config.yaml
bias: "all"
seq_len: 512
steps: 3390
MLP neurons of a small language model. Each row is named by its layer, matrix (up: input weights) and neuron, and shows model dimensions 0-255. Each number is 128 + 32 x the weight over its row's rms, rounded and kept within 0 to 255. Numbers have three digits each.
After each neuron's rows, "fires after" lists the tokens most often just before its 100 highest values on Wikipedia text that the model never trained on.

L5.up754:138142119165145109113105101164104088112166177095144131139109135098128146108142147062128140074207126061138168109178108232119106209110166138180198133143127107186089060144094215110129160145128098107118156117148126164118087135113156099130124090124127152149132121150141077137184066120129155092154117093102152137091187098129131174184170180117165075134080177138156146153124130125074098202097159040167109146146151113182071101125086110134087189081107075127088159130107091117135124140154132171121124138125113145180129112117158143150080086176123100105126098199105163115110163128108084134050132118121122090100115155125072090159180121068142129095182153131140126113139126141107096104069118117128149108105130102131098140153092161086125131105116134140121120125175122126133106116194134
fires after: "\n", " (", " sp", "-", "[", " F"

L11.up340:097143154149111125145103070102140165074110105120118154146160061211113109216102100126134130109129185132068117192200079164105115126185085130141121039109124148147090120139140150115126150081085108072108138170117100133136108180157115132153144138184114152113129107138141166161135074123143091165111149083169145112118119115172127066182100145111104171139207135133161078116055108117107089124144169107153128162160122099130109138160200141115121110109103112149129093118093140065102134119113142106124084127096161129087224125162080074136149145178100112148079147140122129089209184156100108171104133130098124132204112180120096088093136150157139131145110104162141089189120155108137091079072144159156147097078123122106101148103113144115152127149143117083134093183132186110092149094137134
fires after: " ", " the", " a", " an"

L3.up881:093134232150071185151072198157123099088113100109148116124178123170129118090151133133102176138146156115114132152179137070096136178092127160127167087174174153151094059092106149092120115117127106093120107168150103080123097083115112111136099168128159030173139112081103183138119132090146099105109128139147146066126114101137081155116124155176132135173132163132213126088119120105195104116134165136154071112126129159183156076110131124116076083168128117181156100120102094103073152158160143176103168129154133164200186049098081136127133151145144163146128137118134129034180118140113170094109095135136146135100104171120097142154114087149098132168121149139140087124157077055134143121117140108115122125123112107104110131124132103109133147155065076123144094132163147121093107141211134
fires after: " T", " F", " f", " t", " B", " D"

L5.up274:131120067139106120145130192118122119150136105125085056095134132147169119122167129132123170152136136137123102164095146074130162190214160133099072134117112114135080111147141216105159113135100176103162152163106128126098110173124172157165122166142125125115128111119109163162142103128212169112190096156199098128082092116126113183118098147101031104089157087152151082147094158153149104139107150156095162143078122110095104174089110131123078137124198160106101122142089099095098100143148140106136153101166117126104139098184106068152181080166141147150094142090128098166134078111149099161134147126105137131058106088137091122104114118152091105176167087135087128133154129131142128117174079150099167091185112217072120161177119129088159093102125176120061162164095099097159110078148099
fires after: " U", " No", " n", " N", " An", " M"

L3.up251:119090169119100082112125160155138136121134183153125116135146143104111150137063119102049180104150113183111106164162135099134121096115144126112134151101053100172076109158123152134126127127062116130088175143094115127102148058069101133202161108088124123135144138032097098141135194140102124169119122108113116117142155079136086134137121148109072072126116177130135151129138153110141073082086146128151080180040112140095105147093102155102148140030142120198136075179176154117115116132171133089177103121128098145110086135086110141166179154143112119120146173127121158082138164123120166103098125182118155100112131169110123156137107140212119197101151155102129078143175105153130146110106121104206074081107139116089126132128183157101127185142167158125110151113170189112102099158077153
fires after: " b", " m", " Th", " deb", " for", " M"

L5.up588:126146115062139091156079154123118109127148127136190078081132093092105144174120109148145124101137131138135193171127127148116142122152138059120138156141155169131195046119151107115099111131142123074136105130100079108174123118141078161134093148112081115128166157105107084165120160097107115117185134163106104133117103141108108083072149059167127117126141077146129084138139151110128120091172177116140150112092119174103064155098149144128134094126198131213162113199125098118126164162094105111130164140196151152136092126137152078140075108182139127104119133073103098114103120087095130161166140085061125135167098139181181114093067126081102207075169123166108145131176116098214065135120119144119148186167160136146123162147130087107133120080140114182112164155186094121149122182093179
fires after: "\n", " H", " L", " pass", " G", " C"

L10.up995:088087138142100065160158128118089147114169050151138149096139184157190093170103111145136186110167063146107089127164117200103132132075062094155059150137124142096196137117085184143100145066156143134142144120118063172147109080158125140141129136115162110092087103154131101110093116096090135152174161136159124193100114096137203124139066112142134141157201106154136120144152131188142176113123166142078147143119138118142125138120123111140077059164130106161146160103104207109143178118090114124128144158121115120125061140098113170131095142073142193105141101097127152124142120143097100207124149128146163085130171173103101124096061189088077167096129111156123159092154152070149085139094170101124125157109149143126139183173081093111147141124140101165140100153155124119181091150120156
fires after: " on", " the", " and", "==", " in", "On"

L5.up421:120097126111133133119103168113130112094103094114093134102095115141145109142196142160089093165159103109089117090094167180098153114136120143135112103131136073104117084160164151106147081104115106074087149161118163103136115134108048155053176185143172149097138117092107137118088126185068136075163117141171154177142183106163146092094168127082140061098109131097148136123168134154106090176115151136139126127105124182116101106152101118145147138119107098130136159165108183161144149094185191106147174151198138125106154127087134097118129136136210125187121145128099180142097136133124065093129108118098135126153111205134138082101081128100151179055099085111150183140234119117143138138119101103091119139208112174095087142106092092097152182132172113197156096134149140081139073096100127
fires after: " C", " H", " c", " T", " Ch", " W"

L3.up975:112109155095091078116072095154132146074085136132164126139142110113111130145148127097154146128163127100055071134102168170104145209091108049130123130116174133140107143102141131121091148114097084060142110132210117122128146143082089129183128129104172131155120057150151179091161117099132155122107092087159093118113128163073147175193113134104160165132126105087173099118120164138103133115055138096082122092113121126074140080107134192130119094133123212163209120192115153121204116119114148121089110201154131147179101153129017140118129117168132122131106114062131116152091104124160158137143141086113116135141133218111129160074104117147117153092113108132110164125171131142146147098084129101129124100129125143155109135126134127221138138121109148166127116149156146197114159082169181
fires after: " T", "T", " d", "7", " t"

L5.up707:153141130123113170167101104082126069133168109137112103082172125139097096140127140118130147080068139118097089080096163126142067159143167143153081162201119100157153116119111098101181158161141088105110190090197125148116145105090137121122141169148176125174130157122163148146098133098090162109158088114173095160160090136108114166122122132215184105180096118182136109120135172110141138108129130060143104137091071192114078146102149137145096106102143209110117105110136203108152150136103113084143113146142139114123093112165116162097079108130109139110109137147139170065149140137152153059128117119178082113098110164134081167150129134212129227168078083160131118104135086099129168099100147089106139078111103110173120151044130165120099159112098119125155124160150189084121130052136102
fires after: " c", " B", " C", " T", "t", " H"

L5.up328:139146090133100195133083095197155146121139084153130144158127126159176157145106176136178142179166141163130071104139119061090113181147110135143103157101091062157103135109167064146122126128103096164160153141100128107153179053058078142169105159061138057153131185122150100163098076133112135106139108181120134166133135159132104118166189157138146208146144144125155165164138143147126116160161088079136109086168137120128114055134064155086160100147087099156109146085155100136099100122125081129125126181136112140111166128147152114163079198132136094155139140139105112105138103084175157123157150130154103091174141167134120127113075110157144135136093085162202165120092096169134133063162116063064117125141100127083102093112166098138166162122174104066109113155132140129111076120103072
fires after: " ", " G", " g", " d", "2", "oup"

L11.up1019:111098189127105100093116136171126101132149134095155135110150152111129117156146069157214150144175104123083068124175128157140167097148112085165113184072135143144135122072134200206126169151048145154105131187090136161081138053135094159185103173101100122086187174131162101123112112079137087151079104101083178113095104101150152143197080125054099177125141118163137121097140130085079147133161147056181134174170135114181107115134172105147146092108120150136152151164131110085106114167112153164108091164150073057142182126086131144139142176111178100126143136113180138103107107157127136134116128143075183115058131139146117122139119146058107130142094128120141163111122127135086154085123162154118151122130157147101184117125129171134126109125130149109102148091144112127158106210117069
fires after: "1", " "

L3.up623:085095150108139091115151156166170095091140122086175103135141132106103119105080143061110137148155132116057228109164163174082102166142195137183156194157161185198107099123094142168142126168109077112117141140108090170134143105068139086138107157131147094144183134138119145103175127135149163070118084162049133120086113147129105121132153109130120146120126107120074134177137120133120172173144161141135137130113143163107078146134091126107152092105153108108099105055069111123139156111104113116128112147130183158156164082112119148121145123114111051114154075134145178045145097089171108123136135143127142108120131098116098167119153114150079127190172065068165141097095091167131123139111205116121150168169095150145134175196146147092138156126045096175114136103123084089070144116133096
fires after: " F", " Br", " fl", " W", " L", " B"

L8.up563:106096139106133119096154153170156114119121182197123154108053105137182127173116159084156075086175135149111129113081106132189080099167090176141146160114143094135187126134112186092131130155105123118072150129110139148117133095115113114106178120176132110060149139153107138152086112054092063100137128105121100131108131156154189129148136127056094105174097129138129143103122160112096097138113140100198147103120164163148135125094142131176143119106087185089150171174094121066129153079129150140122130142104085100127087164102076166092123153150123032100107195072139142160111160090129080137159160140097180076111174176168123135154125101153148084164097073142103131143120106144081141170214189192137071132197125126122147084176160157150139113120150134152102104144114125122117107093164101
fires after: " Ar", " h", " H", " ", " C", " ar"

L12.up819:067147119066087093128152152165093151122158119108102193140134099131121117150148114161197098173163144146149126132152127175181123207148106048133137145126187164157124128125093160153084186095148085181140179129112079143106153160089154115140124142133117145083150165089139121127150094132140099082144120135113137123158133142146156038094088116159137114177151135121152039171088177123087093168168109138122098160117176164158100112151108131166138110120059199149103100096088129130129130119098064128111123121084102150089195091129102127140054164113133088109099136130077056139134179156095122155123119130052122109114082121138134156110079095153135102162159107181127058131156133179122053117095115131116096160150131188122135130148095133122190101080111161155108175115158130109143114147086068
fires after: " ", " a", "\n", "1"

L3.up27:138171202129130151173104147144129140086146106154088109122143144122171089044108109132154123150192115082140168097129104112135083164142113123140110127175166134183142117114137066099094146112104173139142148086119133157123161070201087169173145150133111143125119162095136095126089134131147063155116178089146147097127138169105130083187143159145142157105130073131108115117099125157119178125073190129110148149150112166140161108113089129182139112145148156184135150068171118130074153114166112175121118107186114110142113077121130034124102145154125109102096175133142112159138197129093159124158127138180127168133087079131130146204121156144148142067086088109132103161104068093112146179121144119123058146135079122065177138091082122173159071042192070125105122115174100121114084152101128
fires after: " P", " p", " F", " f", " G", "r"

L3.up586:086083210133105107165149139087130136074134156112181098147163150134108143181114165162141137179114105081125154116151120084124073121139125103105138136112139139145121103150149109104116185102091114107134183149117046127125111126148133202081101128101136185154120174080130112099123134136114094137135112085159148098126150153128141105097154103127145127113118171209162171141136151104173117154152107129118108151075113145150082160121086158138119099177174159110157065209126117154154164119177044149143167196076162166142119168126113039156127168118118122042072125138170151071184115090110143121042108107090122134175123098181159141153090076115113112097149099113101161114130163105130084104170113158149095079108101069104121140126133162093173105131121167087116113079128140129123076133066079
fires after: " B", "B", " b", "b", " F", " m"

L9.up597:120134148094090122141134134161127206114167128120136107147133116181100083121176131104150158066135158124081134100077143166136092084076126153133082133089099160120189150099103138149161092166159121121123095099098097145161112122174155114140112168152152150139107114100105147153063119112102194082083137137167138177098185133153139124086114146130042176181117098055079162132148127155138199090118165166131047162128135152122138125093108173138154150080214132161169098078085193091100114132100122075088111121129159134161099070133139105162173120149156135139116077070112107097055151108140136139100150134153117163096122173166175110128153038150100168122102154093214139117116118135131108142130131115121129138124120138136171094111147097101143139113173140136161117167161124111172199148052166
fires after: " on", "On", " On", " and", " to", " x"

L9.up76:100123158142078139124102155143149173088144047023127109164196103131176098119122170125111146138113103128152146118152137120134122153153065152136107140177124056111162190115147107116136135147142132082096212171096124103145100123116070119191118053139127106147173101113103093160198098161119082146150132128115151135097106152116119098140117117174082141114131089118179171129112113079094166123075067141100121110127134133078231147162102153163144120219131131147140105073112114105155148082141152131152113110087157095090140108108081082099152089176157139121100101159161140120122151112074152105136148134118123160129115120139097085185107127186137069161122093112123174121206164194135039144089172139085161149123140143110091132141143141140131146075147142118115102151150111130151133138170195
fires after: ",", " January", " in", " May", " April"

L12.up415:144090132128131126094170080127151128160175067125196105104180181104119162093200194119135105147179111107138151154123162106119077107182042170137128131093114106138129127160160113135121161136123134127126124156083101157230103165135114082140139112113117124169150141087146147154069112150110134223138125135167180120114173160117116100110199124091132173142087093074115107056115078094141095117105116086140170124117117157120154109081116163162061114141127107134170106093072130128155177138167173140099067077147189156194123195088097142108120122111141131168161126127126122131121143138163090130165128139111126116159190065134112083130085149122117131163109110139117128145167129198137104059109163153085103096136110143126081072123165200080151159101143137097106088128115142070169118129124152
fires after: ",", " in", " ", " (", " March"

L7.up387:140108084082187101125139174152133121135153160106135104117191135124205093144137156182161127111149138126097084113138104078091157156108112135185148195129160104126116129072141125096110143138077142158174073091084126140098070129142148068118120147137122141153137171123140162137129098105092157098150152140095100180140173092101191153090098150134146063117138091103217106114112126121185179072139124118092113163089138103100074160114167114128161116132128133159129122194144185039107076109104156137097180107146101130170177089157123182061083113101124158084098122116092162124104103135135061120135077176179194146141133161137107166114059159114146126124134166153106156090116151108144148146127070097114068091192103140162116150197101135109162123116161112125122128090127071159149082082124130
fires after: " ", " the", "ort", " in", "′", "–"

L3.up578:187148138106147141125107051108091119070108108124146112145132136197149144097096122099108175111129153103100115131155170093197110059135124154117149118182164130112156128075120098109131105126103108151172140168158154142154158076160115138120068082125106128079127134101125135156154076114153175135101116138108117146069099098141181081136124134119132215163148129127080167128111089102098148120111131172083124175088124145114149097151129159143135091121106100133156127126069115111135163115066130088098113094202152136162128109099131209106115157107144114193155083112099084109132161086147138094097144200107098141160177084109188109100165141167138127138073080194174146115143073101175125092165120232095103188179146137082073181151152097140108095112113141092128171101175082130136122171160152
fires after: " G", "G", " g", " V", " J"